Weights of a small GPT-style language model, trained from scratch on English Wikipedia: rotary positions, biases on query, key and value.
MLP neurons of a small language model. Each row is named by its layer, matrix (gate and up: input weights) and neuron, and shows model dimensions 0-127. Each number is 128 + 32 x the weight over its row's rms, rounded and kept within 0 to 255. Numbers have three digits each. A neuron's up and down rows have the sign that makes its largest values positive.
A block is one neuron, or neurons of one layer that tend to fire together. Before each block is what it responds to, as a language model described it from the Wikipedia text at the highest values.

Before-year space token. Space or opening parenthesis just before a year or date number, as in "May 27, 2014", "In 2010", "(1919–2012)", "Schmidt, 1936".
L8.gate19:125147141132114178175177171078090193111122078159087158122196166153159177144117139137162177134107183146158092148086124104137154094113132119154092103118148099109133149134132059111110138159118152140080073100168191156115143132164192095168076139140095162104108135083147127172093118156191118113148192136145085118107137122123166130131102088106131139137104152156203087152119128112098126144106
L8.up19:044166159100170103140181180139106117110133059138061132080137166141148174174107130099137121176164151150109153123121165195092093082172119140148158103150153146141136121125103100140127148197141141139120116084103214104153167076161092181149116146108083135120106126130137108193124149157102147134124144161096095103149112133136191144143132136163112074131127148160144049080114102117161164136115
L8.gate299:076120154144078090111134116081058132172118095115123118057114202111083161134108102138123120152161147089075120150177125082134157066144165144160149212114109120119121162126082137129153129106127099093114157136144165180146095099149085103160133109123158077157127151085111151199121152135071127118107079158160074099052130117142128150166188118110096086134146140105184075169117078155119127120158
L8.up299:080186197137152103152132073153130153105085095159109131048170098139147107236116194102171151157128112124119135083160148137151126062129144083112082176146188131083106081135049090174171146092124122138108155132157149047124170090123111139115154127118117119119087198127114123109124127156093107120144106151145129143072124124133149115117081123124137098172191103176196130188172105145129078103112

Year-predicting separator tokens. Spaces or commas right before a year number in dates (In March 2024, December 25, 2011), and ″N in latitude–longitude coordinates; weaker on mid-word fragments.
L4.gate35:110172077103155159173131099110132147191156113176181139070156169106166204150157169167124117133169103126148104086098167117149123126195084161151128106110140069058139144082133124185167116033114110154087150147103145132163143127088089098091146118102092163157104158120116086126146086108057089113146125131107136146175101126070156130101085126158140098149089100116135079168145100135092111126153
L4.up35:103085163123130180117147103178124116132116108089075151112138143116123174084168127144142128114143169111111127108120169098169157109115150136104141120091094130127121168128068142135126135119149145089103166128097117128136139113071125143067196157126105149130122092134141129191170125105077089087118100129154119110132063118154172125095186147135186084092065103148120110176167111125127126065146
L4.gate57:145109129102144139119123096147120148159172119151104086149175153127137163118156121139147134110124101079151085155116066091090139075154203094181121125128119141094120159163091109154129119178137066148088100143122198175120076118116125105087152099138150166253058093109112160141098123151110101156125208141132179143131180110115126106127081142116135105174150098115168099111121159200120106127150
L4.up57:148119080135132210110106096117118142097155118129121085148147110149165165153134084186133063106033111101191072083117088148139089070080156117124113134086123187094105173108121080079157091133096103117071121145136144150141156112165140113070148124222127168129115155174118187087150130148156132144085112082092130168186133153066127072115120113133120134064124111111155115100125066146148135096172
L4.gate103:135104086073119072150149118146103124191163149051099136107136109173092182108104146139163122146091160137144134119049086141154144114167168150160144147124115091050110151065134130141157162122151085111089120152104176145134112168094158157086134102112117149112140153128113121129142114139115073117144187160117122135124146071144156119103101139104091059197140103108162070154086127197086151164115
L4.up103:090143139105119098151123056140043102120121110109116164152109116099163097144089100193147127105127115128101085089042120171097140174180164150173151072163103143151131070093114116174126102189134165151143172207157143104146174105140207137092137143153150125124143152136133103114108083126165114109143134132069081174140121150100136098129037146040109152146106119184128087130104136125085092130172
L4.gate111:108137165125130108161118190075089119167161102160092171136137162156149120098172101139134182139120122093083120114110074110105149123149171176156139116106131161113120088070082111183142109115119092162067146255126169090087153110112147121115121116105146162130133142074111142089129148112053102172124148113117128148111140103183138146146128150123119159140103160120168111093142149176136102154113
L4.up111:121133125095090076169105121196157159115130177205117136120067112103144050155113145091133161170039144099119151147148137122149120112145143079151156170150124116124112150088108119119122089065096170145119159209083139137111159113123099192120066150144120178155119162146039082132129136157086107083070126174124139112125141157126149095100112103131094140108141141123134099182148125127175135092068
L4.gate134:124171107112157138128125134135110163099170118080100116150215125149109101124111135104134081115120193081065159123095105105078085151135124077148136097153146120104168236110086100153184144167163145118109129129113123160114089167144126088084146087153096108120123131096191139136111099121128185153114162088121158121121091165134127089106018158151052160157138170091130119147071076172197109107155
L4.up134:121198121136106145175086133172111113045126114077153116142143110170086143096150108182139111098162114101116102142189150126157158108070151090094125124071123139141128118088135110098161167169136109135110141124163140106067134143169115114176165132114151105085129146099112127114148097107118107112082146096094170141172112109162146118130136095102072140083134077118155091114116110119115074158119
L4.gate200:115128115133139160130168090094153141152116138135171151135125156186137113105174154053124152156134081134108123097092076094107194105168083193160119135108125077155147182170083134164139159090104130134160103170064135133127117076086099116158109122143122153127085088115099116143096140104057119203140138125168137130079122160093132172138118130101123088146136126138193127162078184111164095152097
L4.up200:080076135134096117131136090103181169138119058116163109168131147136133133060149189137098159172148103164141142153106111206129134142153130101114114121117118079119070143127151120115176147144188185104159099086084149126158119123126134155188104090165165162129139149165138097107139146142138087141087108104095129126123116175124084119129080191126113150105088029119128182165047139139138116127162
L4.gate209:117108101149100096146167090150082146118162099131083103088193115157132146086113160063107145173096150125080157178118178057135112146146115172127092078157149094120131143159073111162145114148148119122094101086160155174100163057100105107126096118137151151153124154173171177163082133109113092065093085126157117111167109109136103099147145115125101094140130134108062112088143044110064179088171
L4.up209:148110111125131077136129128106140125134176124139039121079091098073105130137169144143102093119119090173086149138131167147152075122132128099146125101132093099169064146083075158148089120082144123112094140089094144121132135136124170183086141165204150118135130093116112116176144087096117130097124107169097083133107176144117118079137129162163155126163138097142121115100184096110131213138138
L4.gate218:090116102146065139153117197120071145182148138122106133120171212129115138071142114062155123160162132118027105137141118109113177158094169093123091113129167151127161162115105102144122155084094128137081143148124136116174092107110142117154102153134188117095150211127166110183094104120062105148119171164159146092106111102082146099176099157149123157121175138113140088104131069133065106137127
L4.up218:104098111134206202126098140195113095103124109152122062127102132174165113124110075115139165140109110101072147157122120087160139150116123159164122113136086129103175132103068140092122181143138036123147151125067110026141141158091122147106180123102154066099134141138125141104138140161116104056143094117148154136134089138135133148069110083092078160138130100108192128150123147153151172131087

Table row ends. The closing pipe-and-newline at the end of markdown table rows, strongest after header rows in sports or election tables, e.g. "Pts |".
L6.gate172:156144145122047083082110184128077141141137091169091125113170179115136142108095120132109159087119101194133131135120121095113155118151147126120046147135178142113157183184140110118169148098107189108068114124112156093193119138149140110075131055145136094090103147152155078125114134136120121086116168152201199100076145157117150125097166145152105110167108181095148132106134135138127117088102
L6.up172:118089143145128130112130152135104121121111154126075171084153085104104099151113105107142184069111156124188122119106125132143128148173134079128133202123134146055055154107126144135116168206129152145122097104143133096127099104115085097149138099170152128066187142138158121141162113129147113126155069134165182106119157115130100114077163095079115108129120105131126137105153104122045089141119
L6.gate219:149144049115160100150107167121124078147118082139141134133214121129135094113086160167115130133151136079141146104190069078132128110133196081132172117152110114083150134110137153096138121164132079143143102161139160110116075138178161116092176086078113137122072093122094089192084114129126115124150119106140119090035134115123163099127092163126078151133089052116146170118173148156102135099160
L6.up219:112107091139188110106121160114099189083131121123174185151178142124148076088160112117142161099142150100121139153116106133134145113098172070131159145160072156118165138078080145106131129154153124153169068133142086117114093109123116126132159097119122131126134187150087181150151131148178148173153149108107110094087122183126147056149150194105095154104186039123203139115167133109128132092179
L6.gate237:158173114083143100119116121102144085141177131102120145122201125154123109116136131201118154145150124090107189171143084162162163099101165147141037157160170144088141116099122116117069144154122122132127154109132121175172121168176110122110150079146141123174069151168084074133084131086180063158140196132146103067137115173125131117145145129115124164085086163159135164060152163162095183182176
L6.up237:172150104139132113111159103112151122133091140160144077123116097109127176098069110115168191114139116078129173145140145115087190147121138174132098035087174136108139082128127118058088161141146153152161044089117116124148140163195121116122100044133122167062092153094095158229140108111155066121139119137113135141104111113143136105129158091093112117123065165116190112110202155157118134069117
L6.gate314:116130142137142123139158212093103125186134121070161130141134176119062127121174113167136087117118090127156160106170065103092168136149124182082075115135130103114110127182152099129132113207176119159088157101071170110200143113157151133100180118129120149126091142106141121148059146080127078123161149140109165117122120122157113119173168143177112118161160138107126101110146154153157145126161
L6.up314:095161175175169143132140157171090141111140122148100148137153130088115115162153136133162094130116169076131151112115095147098181142062134110109130095138146113106185165200119144122130162099124107120134132167194148171163099167102129099126115133139112118111152166117127107123110106120133132143148078135097102166139109056122138099118186130080172133148128174165139172167056136110082120116104

Token before a number. Fires on the token just before an expected number, such as the colon after "Elevation" or "Postcode" in infoboxes, table pipes, and "out of", "total number to".
L8.gate205:123171177066188136106111112131175163108188098103132127165117119158119220142124068131122153134151098104132114112108123122149116171103126155119075138102076160068118209085127149054106150121078127095095102188129107132140087140172134106102153158099090148139074140102105063132115148057163167125072120145135155097151162138078151149099107104134172158175097116132102140073131121101137141166148
L8.up205:129132176121154114099131132138095157134157127129138134141126089130170156099132120095157109117151093110095123109139093103163078091145112077084170085039039138143143151121085096107106072194144163134150130093092122118205092178184147093156168141151136167199060192112117064199158167151172102136072133118126130135064196147105043114094137130111161152152107077155131126058149162125115184115137
L8.gate266:144142113135187060186105074126168072178166104117112137101130153136170128082163073179083106106161150111061168151110104147166135164116141196159156085095116115080084147152100128115170148132108144156082179165151151171164085127140166152122153093110154168103156078098100150154124112127096145131075152100170150082065136118157136052082086110136171166125167135117164131142135125199143159171105
L8.up266:157171067173148166122123127163135084132117139191096122124107119038141146117132101062079125078124133124159135138158110133152130149122138141166128173122106083099170133105168148099195116130141135111090095160149174199123056139138207121101118081146092122133148121096157149189146158157141118135101160154134173137088163136176096099083175150096169136126137101125119111131093105097119079137126

Year digits in ranges. The second half of a year, especially after 19 or a dash in date ranges in career lists and stat tables (1996–97, 1974–1975), plus scattered word endings.
L8.gate174:173135155111131119116152140097089126159100164093173165161100077135158123181094085131124117094091047166149119050129129170124130135192125067153118133124103095126126131089116152088105112194156172138125120086098162123099104144138113153109060156202115140141105118115144143149143154135115094141090146077103171123136167237074118154136083094159115107106136216147089169132110128140129145169178
L8.up174:092132090119150077116124144135182189195136155154147152099138083117126131155144177175121137096157122100135107082152096064124136136120153132093100143151125144103088127084107106105137115103106151109152093149097124154187137147111102096111205107206116077159096099134076138134154080052130146142141126117147132125080115129181144011177142188137122130071061073121104163137179158101145126127144
L8.gate208:106140148102136088140137182169106100144165119166125110090156136124137149147109016147101107150149059108104142118154108080131154115142077118110155199151087164093085113118125082132137121125162158126109129197137140131095133154160176144087041044093135131160101096116111158088105147120156132140152139139121153110133140115084123140073134154052087112138174153092081139105149125193183146142150
L8.up208:156176108090121115171150127125089144103129113118106134091151132076118121157159116111140092090135153152113139088100148114118137117115101148121142168143107148066072114136133132202080156099100124094109164159090164090134125123082088164111123128151083166154123070128107113128155180179130058151118161099095107129113112143146195095210132185152085137082172172151052102121112145135164129143147

Number and word completions. Closing pieces of split numbers and words, mostly year endings after 19 or 20 (19|69, 20|10), metre digits in infobox elevations (29|3 m), and one in Time zone.
L6.gate122:138101118123059147132167134155141107104114075082141079121114141132133154136122109147104081146101151128102148113113105083118142139184150121166146128118119143050131099104150105158124155080136116109054196097023173126129103165138176129121102083135133142131112188080031077078143110167072117128164157166135131083136166115077147156122151108166104114156159146090184119116147118182109122150175
L6.up122:183110096144122114136156121118130176102146097161130105177197095068174100159154110090107129033170074117111080122121108094127141167098102082130117214131178119159155083086115092104143092093132129107115072123130155151135105112081128140187180090164125119122167160127087142083147134087133174160121154140119090156149167122087146124159062125107098121117125108183120116131089124144138109143101
L6.gate157:171127153126099083154149146190142104119109122110141047099137157127097116133158132120101161115157132139115097103179122102139062115159130113140120112130163072062121192107115122199140141123144158177126197163137105113174115061147151156101110120135113158102082115075134116149104139087091162153141145173172107157117135064054161104057065136137130088165138167132161161138088149115113094092108
L6.up157:119149155096139139061128124127100095140135090094173070143164116119150206155154151103116138122119160109103141162161180062127096139167108084136101134112159241122135076122141151123129140122150111123148155103132096129127125098151149103147081149183123132108116186115174139114151143168115077089133084053142122181140127091112137172096094094197154105135122139111046069086120045148091090130115
L6.gate197:188112163058170109139146120135188138125161115138129114157106127146138154113124109163114106162091072105118121106187075113147183142148161135152135123155104191136172183131105144125120116165123143126144130157152128188152119150126167044103083107097118119148103126096094123199128136089090082133118157106087144124175088127110136089087133060117084151160143127093131149096107100132148159167181
L6.up197:062127115177095124120056155136160152153108177074122111215147145170164117108134105221128154087123129194106089090178109102126209148134132180137123078144133152109175099113067160111131129120141120131134145214118121160104188140123139122138172101164096106131163132160063109091124094113179118116087135135122103131193122180100148114156129104110138152119092176099106180128096121113160087156140
L6.gate256:171159129092136066150148124141085076098164135111101116122181161146088161146142098161106102103091077156149088127134103150112073083159104164128093113142082174054141135085089074152106146153131085104110148158122137118166171192197070109099111115160154112096113104131045099091073129069142059083147170136146160122079185120120121178099071125140174109122111129120166155096129143150131111142146
L6.up256:121167140066124098139173106081126069131121100131109053158163106117109133173123106139103114149101045150088158167136078102130126119085146138132095164119078153091163096076134163082152080170081112116158143118088148126120103100103075157128168125135107150119119142155165124134140146150162115099181102103196151103120193073148187159136078119076132109179129069119103120112174099121121140105138

Year and date completions. Final two digits of four-digit years split after 18/19/20, especially in birth–death spans like (18'86'–1979), plus "(" before ages and ′ in coordinates.
L4.gate5:073102061113119082136153169071099135133172136160129131122181164230118165072206155130096079097111098178099152131175151099113138089124131157161112096101134126043093109169162124171082162137157134062163159152155141155122156153180109129141145112084123108111116137111134110095115133121121176090146143142175144104105114105178146127138063147151123137174117107142175139101083139117058074147181
L4.up5:106131098112136121113134112144175169066110105096085097104133130149145168034151106117097128067091092155137168116164119130096141141159120134166142124103141161076101076193106149194104176129069173123099159187132104138146126120179057105057160127109141118098149135129063070138115138128080100130115087119116155204173167068102103165126102087129157140083148080166084127158108082184161095070088
L4.gate51:125145125137144121204112204140085132033167130161137104123168118113131193080175188159112035127136166137163166128165145086096109147145100103168091110106138142098159153135162110123168156127111115119068166147108130085143082106157125137058103201105190169130124116146057083147113110115133122107129148156164136128123163146123117136108125149090112162110185128112148108146185124156119115099153
L4.up51:150085175105066111132102128124127128106139104137125095152086131174132130101163092172113127089142073144084144125128122174119135132116086083130135149164128122124128062086156125153162132126114176104162091190166099115129115193101185173105144092143171119121115118059132167156162128131113169143117117132135133121132097071203139093136178057113154156155114164095149142111136184124148121156168
L4.gate71:111160201144133058168107145120137139077116094092156159128111137093149173075082133064140080150126149153085092135153093104139132128170134142144127156144171091168155106090158192143141092172158145164129147170134191102090121133130099085137164085147132126172161143062110149108116093141123079173107121176161124140127140156156122109111124093103104097076130086087128143136082106116134104147098
L4.up71:155207103153177123125131152177084131115112106094143089207138159149106147110153117129125088162135156111076095117114095123108144102068165198118173132077141122111097094144108118121130166106136117158087172159153075128115094132184136106137176168141118098144149136139162052063092189082150124097103149131114091160142109110183145097113127120146113074122115096126143113133133139120157129110093
L4.gate109:133118145101168179165154116118164143064133110168120165061140191142138115110124110180077170179089117108105143206151065130098121110084140106175160090149130112084113174103062160105143114137113083140138122088150171151060102114113107101089133113072076116151096206097155120159077097122105126148075159096143134123124117192120137129149130128132083128169133133120172120119087112216144125108220
L4.up109:095088122145126066170158138124087115075123128142167077141094141123098105087049173186120132114098099170141142086156050172118119133148157157113082145122180120053126078147162176127084111163113108130088143184176112139129109138142166107102134206100181114183124152148098099105158158129152086068138118090154109106124095029102128124093115141113086133144128045093088172173144140127107120131131
L4.gate120:091121070065135075150135190091141133128135139109127111141152119153140130134089142123175166110117161130134188109090110100073147111128139112116090092134099097048084172132197103153080127146111184078142169143140149186171144145149165119132146156132100067181105114152140114137134128110166116106134170123157153114104126104152139085161121188171107062171100099138165094105143104181124095141132
L4.up120:065143181110103135149129175143124113153110105086144133124135099177079105085157182141104084151140134126141141175159146073123125152162065076148152082062109153078127139094143112120071130069109123113135099115148134177158149116159140130080092131048136208119126142106093150094145127131155130121093151148156155139116100095095155133158121158140122182168189114125121129088133167137115093128091
L4.gate137:099102133094147138134171093107209150172132138117162150096102137109131133124089083178132104154100124156084152116069158133146102127097111152141079107100114108154143093164114120135132092133134158176165146084093136122171148077093174157157132128090137068077123129163122124115100161185143087178131129186134129112085118143130087130150224189115111061163117131146183124127140140160114137127190
L4.up137:118145119154126136124129107198121138179126109118116211101089128161103075133136107147103137110097179135115117144103128195137109159159187112100096103128118071116081134111179131099177099159136144134154168151155113132162129164143115142169138171060127077172129138134055085106125198154129098102132179108152113118157098162116107144135141123138146123121157113137122059205092113125079142118111
L4.gate172:086139122035097103141089137129121151182112153118164169159172165205087153149087197112145106110131165145068091134137135128106143094165088147131091087065167149056139111165101146191121155106132159143140180169094110122121108112126111119067160158162140073150135195063128107175133119151129117058119175126120142158107087106135148106137109188157178125175147166094165124150091104131114108135109
L4.up172:112137099081127137119080063128091172114128121100074093123121139196111172118159138035106157150168116101118099152114104102110112134159138100146121102175110089120138052088035089115124136096115141117135122075127095146089110124119055074124161138180104148153172173080069136166133145116111092104122099122148182117077115076113184149096112121109113105115130130141187076091096109135193118134112
L4.gate281:104067092122116139178185105090102088169106123106097081116092135113098137181081132159131160132091091106159130057133113151098140134134122085153167157138089187104099130099139122090094160077161130128123184180098188105137056130158113133092143198097114126104129154160048130101151155096109098085087140159154113155162163088125115105109132192183121133097113156061122069101123119112156048119172
L4.up281:167119147121115100148098148128123098169155160108124165103094069117158158097177122109161060123119158137107092117091114139152083146156118098154104140164101124139153057154127144158067098105172119155133175083102122179105111094135174148051098151162169143126130123141093137177113139180124043199097144217166143167110153140136138105131155101076190069178118149176128151104143164119096132148138